Weights of a small GPT-style language model, trained from scratch on English Wikipedia.
Size: 13 layers, MLP 768 squared ReLU.
Architecture: RMSNorm before each block, rotary positions, no biases in attention or MLP, untied embeddings, normalized queries and keys, capped logits.
MLP neurons of a small language model. Each row is named by its layer, matrix (up: input weights; down: output weights) and neuron, and shows model dimensions 64-159. Each number is 128 + 32 x the weight over its row's rms, rounded and kept within 0 to 255. Numbers have three digits each.
After each neuron's rows, "fires after" lists the tokens most often just before its 100 highest values on Wikipedia text that the model never trained on. A number after a token or word is its count.

L6.up322:118135105184112087055094119103142145125115115122125077142134136132135147070189075138081100129142093128107121126094138162145128165132095119126139147088117106093124149230136111151153157129183126131174125134135140126084060151165157085163168094179139123164195121174097098119134117130122165152
L6.down322:098099155084125089122107121115137173148111137200040106120167168134134135179127145124134094175093081068067114174241123105170128099120117094086169121092117134130119136149097142145122154119157104119180143105093067139141120135170139133139156105118127157124124094106150097150096158090194117114
fires after: " d" 31, " com" 10, "og" 9, " D" 9, "ced" 6, "d" 4

L6.up56:121151127092154074113129112116103185058145102150158128182108067135109177101110109120091140083083140127136136161144110148129119097112180128138087130105131204164140137074148126136119185104108107134138145096099132095142131138139120149104184096128153111115166179136149162111054078127174141098
L6.down56:170168125125138111152136145045079101145162085107150122143096150194158144103177107080189157158122133130123108161108135107136094176084190163172100122121232163102156128133110119146138151159125114107154151122083188130094121152162118139116139147192113048109120193128138154140118155091136139154
fires after: " p" 28, " P" 19, "a" 17, "o" 8, " pre" 7, "ar" 7

L5.up543:123178202128101042076108120126156089141190121150060157133130090150076112142131116110135150136123182148118156129206144191105177069124128147084125091108134133158167094097097117156160129093136115111156101127206114135141151132073093136143102105121115156184134041128110091134058132150106155193
L5.down543:114141144177148136095113090140129064086134111164145131134091116130131128107101092100135169196083163164149104157121183157163100137126120149174149143120171099132163062157172147099099157176075118182176097137099136090115127181072117201120182102064101067142130124127116072103151169112182108168
fires after: " p" 47, " P" 21, " n" 11, "ra" 8, "N" 6

L5.up47:105097117134094141141153152104161073139127133110145059161128121162080137064180107135128104160176102084090047101086154195100137109121105102130132132171124093100100127180151092156126101081150107130134117159107060156130137081139175133093167144127075070108124118125084157117144158108119156157
L5.down47:119157176213149132172133118128121123147103097130175092150167116180088111108155152067149146194134102134152091128162121088161124159078120108175105145105111097143123149103108118108155062159094124077116083146163087152144086107123132114094169082150081098151089111136106125145123102139151130144
fires after: " d" 36, " re" 24, " D" 9, " st" 7, " ind" 6, "ult" 6

L7.up628:139164138143155176176151139177117159061105057176144153137153097142084161131171081097097125157137118107173116186116153091170083147137159105136133118127124135152126087152129134158134099100149138081100159108165123127133144105249148091181086159199069141096151157116134084159154130124158145046
L7.down628:144136104166115095130105140176099097137100125163131143159190110181134118154100140207109131138151154159166122111152151108132076140111128022188092181078149090095097130105173117168126119125097145207167085193135110115125159125113048119114103129099120157113104196184116156143136108174133111122
fires after: " ex" 32, " Ch" 14, " ch" 14, "h" 9, "l" 8, "it" 7

L6.up597:090124118151139124142185145129140166082185123095139105124147061174172138140209138108071137097182133155096115154110109108149134131147127117133064115059088094105118067190096092150201105171126047095158158165143098115084103170142120107097122118169116113145180066138170095118130180130154117110
L6.down597:119156104127144080211153148176138129121146056097114138109163106056107129138156195166083079155146165139183143124124127175098069128168176149146094160113141082132143094139210099163087141089125132111200130090161127082135090148140159042141046117142138113130115142086107120167155124132101117120
fires after: " ex" 35, "e" 15, "x" 11, " cons" 9, "ss" 5

L3.up640:138159094076084093051132123136142135121191124109132127166112198126123129096093109169191092144182147087127147120104109144118128095087185109117145158177121162173085101164178128123090120122135126161143179142174143102128182141097076131085170116135162051130112068152080115092088075091125106126
L3.down640:114127115118091103170105102181116142148067112085158132161058146087097147097123092144118130155108114139159117114120114110119121126140093061118194147176125191178113109183183108099101155106113132136184121138117120132120129066105126127063104139109147086141065093144126113076191063155155166153
fires after: "if" 17, "f" 13, " B" 10, "b" 9, "ar" 5

L5.up736:157115108101106137058061166129114127144144153142165096117125130097205100089154174062095126122082097120130158123097112129132072084180128112098102129123154082137140154216138118139132104135132030142173160147095138098135100151140087079133123086096122186174152128150091086088130190129192130080
L5.down736:107145191072127155075097115120122119127160142164117124112125097114201086116137101127084060086179096129086139105151119131138127075107156124166134096126137176136119100183132138133135122094118123091120128139172084126109090125078139108106133114103127148112123065112168204145099096123193072098
fires after: " d" 17, " com" 16, " h" 11, " r" 11, " st" 8, " c" 6

L7.up265:090119150108200156147131126126151153145085107147144138163120159170139087117053125102168150155105105125098185112143128113138105136201101247157155127146137162114155199118100163121160138175104163156082062160162133146138096093145154120126077135137110091069143128117138131084099101125128131158
L7.down265:127143098210155135114162139110163097118114108107107076083077097120122175123174126122168102133090118135130133056115183127140141093102121110107188130087092227151120130154181063092142151151156071144187145153133085156131170198099087149080120083127105114130130153143109084139106124147111148108
fires after: "om" 13, " I" 12, " A" 9, " f" 7, "ear" 7, " F" 5

L5.up32:118131093116137145104171148103101134086105109149153110146111186158037151044108160097086114071175119153136125148182125153141149108112150182158136157143114067158171122100118102126115097134172146179069158085133157151125121163084110124056155116148173102134141115137140175105192120162101117150
L5.down32:119140108136088169111089117100101117130140103180159115093099115139131165127098079159095152121184159169103155108161168177103131207103091064171128136071091137089110120161088123069138165101099119089112148127157192094092145137111096117133134149110088128159058136087159136149178109102140140109
fires after: " Ar" 21, "st" 13, "ar" 13, " A" 11, "en" 9, "f" 5

L7.up260:055154124118161123097122150136158189116112116214117160120133130187117188159186131124125147126183142103139142117208068151127127148101116114140124155122125147092135116106134104175201140138161133105172150160118114164117157139178178095129117130204118135139138103102185065157088111151073097084
L7.down260:112155159195126051121129122119142066148173120119113110166178113221092167108123113152179136167146092120108105106156136100148134129099114145130096114195129127130120132102173095120130043153066133063091123101130131144101113133115104103156116093129131108106116120169103091158132099173109163032
fires after: "h" 17, "ir" 11, "x" 10, "ash" 9, " ex" 7, "orth" 5

L5.up40:208125141106136142164198081151160128076072125146131101139132180147108135128129149125145123122140115105090113137115112169103051135151134149135137090079170160113149051147201099087130132126137127184084165104149102093091109165123185148119145162141108118113190098137100137172100117188092103112
L5.down40:153123139149120090098159102185107134120100140100162165163146151075114122108159129118175132140186059169113134092067051113106173123133131078144179122148162154104164061117131152117144156134107105145086091110150122154135106174143045173132168137101086130154143129159115121148136110168110182145
fires after: "it" 21, "l" 10, "iv" 6, "oll" 5, " R" 4, "c" 4

L6.up371:128147144159086061068166072112123134158204119153150169123137073136092135159115126132216129087100197129149143153131094145137139151152150084121131147146084131233090138097137132131147142135143180131125132137135123084139140086117197172135142138159139122164159081132074199158116146165122155176
L6.down371:144144179120180155127127128154199147116119112120123140097095153093142176099144102123147126143129139160123092161135165108100165150161146187094186112102102135126096104149154141101086146190098163124101082142090108107135110147123140165153108161106145087146179071167063137171139180090202109083
fires after: "f" 13, " p" 12, " h" 11, " H" 10, " P" 8, " f" 8

L9.up309:140118112132144160123161113107149127120101096103113185151114025176102099119140076120186193088130139114146178158096144160136121057121172168108132095064098129128111128177105135164205100081180126118154167085142110115135112077100043136102166105153130134134154083132122076136134152096134154167
L9.down309:122100167083108133053135119064091133154114146181103152065094139089147124100166157111094081132091165165130093087082127171117087078103143095118126122192102088099099117138074163121110165148119174124110110140108133105086143127126150151167136131150066143056097101097186087104171136170096141137
fires after: " P" 25, " p" 17, "ub" 9, "-" 8, " con" 7, " d" 7

L3.up494:183093103117142154110102093099165149139075096128070148139124191090137172169131157070102155146126054147145150104127042132098123128126070118118155177172138109179168118117169181131146129141096112115125133156142130142097143079096118130134094053163124188150100121143083105148112173187125172091
L3.down494:163172096150164110106125107131096112155094169113138103148066098157159184107150161063130124144150113118129161058158139165140149171126089137135157139169070148126135107077165117145086164113093121117141118143141137107122103099107140148151077096178116122197132118172085119141084121126111191087
fires after: "ol" 16, "b" 12, "in" 9, "ie" 8, " L" 8

L5.up639:090137186075125140117168095176123115159141148128098108085110100171090102156091188100177148133154144132113135137173088093157140093164139141099115093149159135092142165068113177160137146121134154167098135123162116171158172105147124100179144104154135152081132147109157156131114050150129152158
L5.down639:110095190090187155159099166161086143089142121085096135078117137087089094180126096106146072132167138105125153143116104139149124123189078101170130126078133125156143142128166161137153105081131120128157148085125105102131232097158151173128104039126172142099133106117078044138097156137116092138
fires after: " f" 62, " F" 13, "f" 7, "e" 6

L5.up596:118167120157116172185102134084083149094120147126113167154184094113112115116110147166174075147128089117100181086116141157077112144187140153094060098117111096118124185157099149117111138201128124181090153164088113076109080157132185128091120155134147101118182089206147146156127121100102158114
L5.down596:133108119166138115175094134131134106109138155134126140134080153131118130128072173135147122142176095147191097070131154139181115165142096135073137227127058154165170153143180155124132211113142083155155174160102132125120116137055107115120085204096154136138168165141099130133183088153091084066
fires after: " M" 36, " m" 20, " R" 9, " r" 8, " gr" 7, " St" 4

L5.up348:103132140112114130129028123131097138146131173163075135057131129119072134215121140157158098129134102128093202093137083084106110084114087109120118118143167161088123087181098163195171171132090089113130176166149082154101142105165123073144135091159113177039168128160148162149090070161093138173
L5.down348:099147138105112103152118160101146124118142163094107169068181136186103132173094081125078119160120120162120053153103123134159157125075125131133123105070120134138114109162134120184130179189119106106092154129124110105068157103076127145116118076095138176104133159139140139138105075161168060137
fires after: " f" 46, " m" 9, " F" 6, "ed" 4, "er" 4

L6.up227:119107146086166160124158127150106136089111168121110104106111099103120154119134131071083139125168080110152121104059068130141130081129150135136143142123119183141137088149169180141134135146128156125105184126165081058145145065068146157122089189153177117138148153149034112089145113191043117114
L6.down227:125149079133110076090105124112131142164095129111166115118100160102179175180091135090123123140079128086089124111159105148115170145162108160154213099141098147108182096104148118121138109132099208194076132145117135097125097085043112181116111121123098111196095164152120108160106139155123115109
fires after: "ol" 23, "it" 17, "in" 9, "l" 9, "rib" 8, "ec" 6

L5.up271:115110141090141159146148080125125156128066156152137166131142146096129122147069130120091152080198080151090147135128108129133185132114117122087144151180095134202126088096142141133159138171143131128061146106091120133118122143164163150148126165132176082117088166101150172104086057150064116193
L5.down271:185118113057121180145122135127107164159136178104127155133106119133151148124147112115109103105124148101109151211145166115055098063106002193099167111163155106162151088110147143160174145128103084115131116094149166102120067122074154129120155139080092123171092171087131089143090118102091083036
fires after: "ist" 19, "l" 13, "ol" 9, "el" 7, " g" 7

L5.up700:143141129098137155123125070134140121121135180130122174095154122119122175167163126128192152092081135168067154125131113165104128090143099126024150138160111138123117103062137194122081094117125130160124105157158087157111146118169197138096136087145139127077087155117160204119114103135130146153
L5.down700:102151158182139111142149116155130100120116133168090113147169167094101082140153124090145114072142119109129107071164094089123059080158110162165088146105157165132104159061135082086146110082105123112160193151077153168168082109159155134122107059124121176095113096135086146127102107157193117149
fires after: "f" 24, " F" 12, "p" 10, " f" 8, "t" 5, " d" 5

L3.up242:115115166089155119067227109106165159166124106120113137123163137162064137142115169161192112121137128150082098147145081113102137056164156081075104108190091111134103142085093167132108153101156149176133102126171096108167130130115110091108108140124141089058112081052133074082136111191095128193
L3.down242:113130126143177128097140093096193125159101136139140157111152137059113135132126173109156105125166115124081135106189075147100150100188148097140143095082108084114137148109137140123111098087100112155185153121130082133125102120063155120149118111130170180106096119104144082114160115133112169061
fires after: " F" 21, " f" 15, " c" 14, " B" 10, " m" 9, "g" 4

L5.up367:117136101106123126147174143160192194155126164149130103143089138059153140120130104054084070088150136179109071147075115159145087155102133201098107082134177178191107159082089147162145145131166092104171160110156144128078135105146191176144145100146136113103125160158152169072116120143152134160
L5.down367:123081137208132128070148108132120134102114113121133111103079137116150175174107141093117183143112071100106095157167094074121113166147072151085120144167077145143160231116110114077075092110127085121070164127085089113173103152151145170131099096114163113136147122107101104111153054155124149164
fires after: " l" 27, "f" 12, " f" 8, " col" 6, "b" 5

L5.up510:143105093179138079083129150181126096115159137163114111179173108124132105157086100126093215128155168139103118151143101156145115070168124110188035157080137146115153080132113114146162129142097132121155148110159091115085158143148170146145111165132139094097113053149125115168123171130147136187
L5.down510:094138162181146141146169111122129135083124150108122123141194119161148115148085127101118168132195096176156122134118132184147116079151087136120068080087173145098146117125114118140126067092117128124168063187064116163109146127136102163072137143118136175141039120097169165105120107110157104129
fires after: " p" 25, "og" 23, " m" 7, " P" 7

L3.up667:096136106109099113090123188088151044142174071150059107137096074132150131122129139105066150145116146086150077133160116154087109104088126133116181104039110187179144163119119119217105114111099144178112125148161145132117189101080120114169126159108124075141108128179099129177115086187140149108
L3.down667:111115114139115087136147143156098160132146162119098077126111085130161092149094149141135060146085085119166075115153137141193095149196123176106157115059140217209158066132112119112140143121096085145120116175086129090061109195094137168082153120134170143146140099104152158085108116144148104130
fires after: " P" 40, " p" 28, " V" 17, " v" 7, "P" 4

L6.up480:149173052127139097054098127139134176120171086165157101124068188136096206135163114154074107065148127089100118133135100167138134126080142113104098139167094167159103195111101168128162165141167075160171134162154161128124144131124124184070161130135155092133194113127107204097124130133106112161
L6.down480:145154085133141157179130048085132195125078124118109076150128088112112173164068148066140116126191099138100193122164092116162144163097093141061136089140098083151147184096055158169123102121140098121131124142152136165096125106112093159074113179111145100091136089108152158120129177124069196087
fires after: "f" 16, " P" 13, " Ar" 11, "ar" 9, " D" 7, " col" 6

L6.up236:129157084070106112097119150094095158162117177120082127135086076075151112077130117122140058185146113151152151066114085113132117054114104096141142154132110090134106149123141111114114166179135085153129136134100165110159085165121157087115146154117190143094173056143147130105109154116114118116
L6.down236:127216133139110099096129120179132144155149122164167175150106142160084131131108150150127098186130096117121134046153089119153100128160123110134174196125057141103115135103120175069114140096112140119100100124139086097127132102094083126154147146043099139112126087082157200124177111111151085065
fires after: " m" 39, " M" 28, " N" 11, "ist" 9, " D" 5